{"n_head": 4, "d_mlp": 704, "vocab_size": 526, "qk_norm": false, "tie_embeddings": true, "init": "trunc", "lr": 0.00109, "weight_decay": 0.11, "lr_head": 0.00585, "schedule": "wsd", "decay_fraction": 0.449, "batch_tokens": 32768, "train_tokens": 437000000, "steps": 13337}
MLP neurons of a small language model. Each row is named by its layer, matrix (gate and up: input weights) and neuron, and shows model dimensions 112-175. Each number is 128 + 24 x the weight over its row's rms, rounded and kept within 0 to 255. A neuron's up and down rows have the sign that makes its largest values positive.
After each neuron's rows, "fires in" lists the words (lower case) most often at its 100 highest values on Wikipedia text that the model never trained on; "fires on" lists the tokens most often at its 100 highest values on Wikipedia text that the model never trained on.

L5.gate605 [123 180  99 156 103 137 141 122  62 169 134 129 137 103 106 171 137 129  81 165 141  77 153 130 127 137 152 153 144 105 108 150 138 127 148 111 136  92 151 139 139 136 150 135 142 163 120 101 113 130  98 141 127 103 137 143 123 136 135 126 126 130 104 130]
L5.up605 [130 156  84 117 131 121 134 143 160 123 119 109 156  95 113 139 101 119 171 132 134 102 124 129 116 133 147 125 133 138 141 103 122 141 115 109 147  78 128 117 152 138 138 143 166 157 142 134 104 122 121 162 136 136 105 142 121 147 136 169 133 136 153 104]
fires in: "american", "republican", "episode"
fires on: "an", "ion", "u", "ed", "od"

L18.gate167 [136 125 119 106 128 145 106 164 170 109 182 154 145 122 102 143 112 128 138  90 127 152 129 136 112 132 172 133 127 110 116 166 139  92 100 112 103  91  87 108 172 161 113 184 144 144 131 109 140 139 137  98 116  93 123 155 140 100 117  83 120 167 170 111]
L18.up167 [110 140 116 142 116 123 149 154 157 111 125 110 152 155 102 105 132 158  77  96 116 133 136 107 157 151 108 130 123 194 136 146 116 135  91 170 131 144 129 149 103 172 113 103 132 147 133 110 124 127 140 124 133 139 103 111 151 164 100 100 124 134 137 128]
fires in: "in", "of", "with", "and"
fires on: " in", " of", " b", " with", " and"

L11.gate494 [153 155 146 139 146 106 132 129 138 148 126 133 125 131 121  99 125 121 124 122 120 113 139 116 131  83  92 166 108 157 107 115 111 127 161 143 160 102 149 111 187 172 111 112 199 101 139 105 100 123 161 135  96 102 120 117 116 135  86 144 121  85 117 126]
L11.up494 [118 111 130  98 137 139 100 127 114 144 138 132  66 101 141  93 115 118 163 124 117 102 144 117 174  99 141 104 119 132  77 134  84  74 138 131 134 112 128 117 152 118 127 129 141 123 116 125 127 134  97 127 100 111 154 127 128 157 107 143 123  71 124  93]
fires in: "united", "english", "england", "university"
fires on: "l", "ed", "ic"

L9.gate221 [117 133 134  59 145 161 148 148  96 107 140  99 131 118  65 136 153 191 137 142 107 142 161 131 123 141 106 103 127 156 124 104 112  86 147 157 113 100 124 136 181 122 127 150 126 134 173 136  87 145 116 125 134 137 144 105 144 131  95  92 176 104 129  86]
L9.up221 [139 134 122 126  91 152 138 188 139 140 100 124 142 152 121 142 138 139 103 127 156  92 128 136 146 120 119 113 177 154 152 169 163  91 102 136  99 130  89 134 144 152 127 170  94 163 156 140 127 138 108 143 111 105  91 108 128 157 119 103  84 139  91 124]
fires in: "of"
fires on: " of", "s"

L10.gate600 [142 129 131 145 125 169 140 136 110  85 136 143  99 143 126 125 161 105 128 151 136 117 125 110  94 118 153 139 145 104  98 142 126 144 139 159 147  79 112 155 155 159 131 146 145 111 139 125 129 113 112 132 129 132 147 105 147 129  91  91 148 152 154  99]
L10.up600 [ 79 138 140  93 131 139 174 147 136  89 131 116 116 174 141 143  98 169 149 126 141  94 110 126 187 120 113 123 117 154 126 126 160 104 158 131 104  86 128 136 140  97 111 120 135 102 147 108 133 131 103 142 116 124 102 130 122 143 142 103 125 123  98 136]
fires in: "are", "is"
fires on: " are", " is", "all", "ist", "s"

L8.gate107 [171 124 164 110 105 138  86 137 121 141 153 107 120 126 119  96  75 176 153 124 146 115 122  87 130  95 121 151 123 103 153 149 121 106 112 154 102 102 126 137 131 170 133 168 109 112 144 100  80 127 116 116 102 121 117 121 123 151 118 119 155 118 162 115]
L8.up107 [123 123 162 115 128 164 132 155 145  86 136 126 160 118 188 170 178 134  85 140 109 125 122  96 137 143 141  95 146 132 113 137 142 117 151 132  61 144 107 163 125 121 140 131 128 109 140 163 166 116 102 144 114 150 128 116 141 132 144 120 161 124  97  98]
fires in: "in", "of", "with", "by", "to", "michigan"
fires on: " in", " of", " with", " by", " to", " for"

L4.gate333 [129 101 138 132  99 131 134 142  99 149 120 120 158 150 109 152 119 135  99 136 128 109 151  97 115 161 130 152 149 142 140 101 139 101 124 112 126  88 134 119 107 124 113 129 170 147  99 105 110  83  95  90 112 140 148 147 153  78 109 142 162 100 160 121]
L4.up333 [105  98 112 136 145 143 165 135  91  81 162 137 122 111 141 186 135 173 160 218 127 107 126 127 120 119 151 136 112 149 133 131 145 144 116 131 162  84 128 167 178 145 103 119 127 122 125 129 163 110 139 145 129 131 115  96 146  99 126 127 127 144 114 116]
fires in: "american", "family", "republican", "using", "few"
fires on: "an", "ing", "am", "g", "ew"

L10.gate158 [121 164 153 134 126 159 118 132 132 134 157 131 106 156 120 128 112 125 131 109  85 126 148 141 126 153 138 113  92 164  88  85  58 104 148 148  92 125 110 154 143 133 129 104 125 173 151 105 109  86 162 132 150 129 146  96  90 120  90 147 131 143 176 109]
L10.up158 [162 123 131  73 116 123 120  81 139 154 123 132 137 149 115  90 101 167 160 129 123 112 106 167  94  93 125 107 101 162 151 140 124 108  89 150 115 134  56 130 108 123 162 111 145 105 153 156 134 101 111 126 157 120 103 120 129 160 133 160 101 156  88 178]
fires in: "of"
fires on: " of"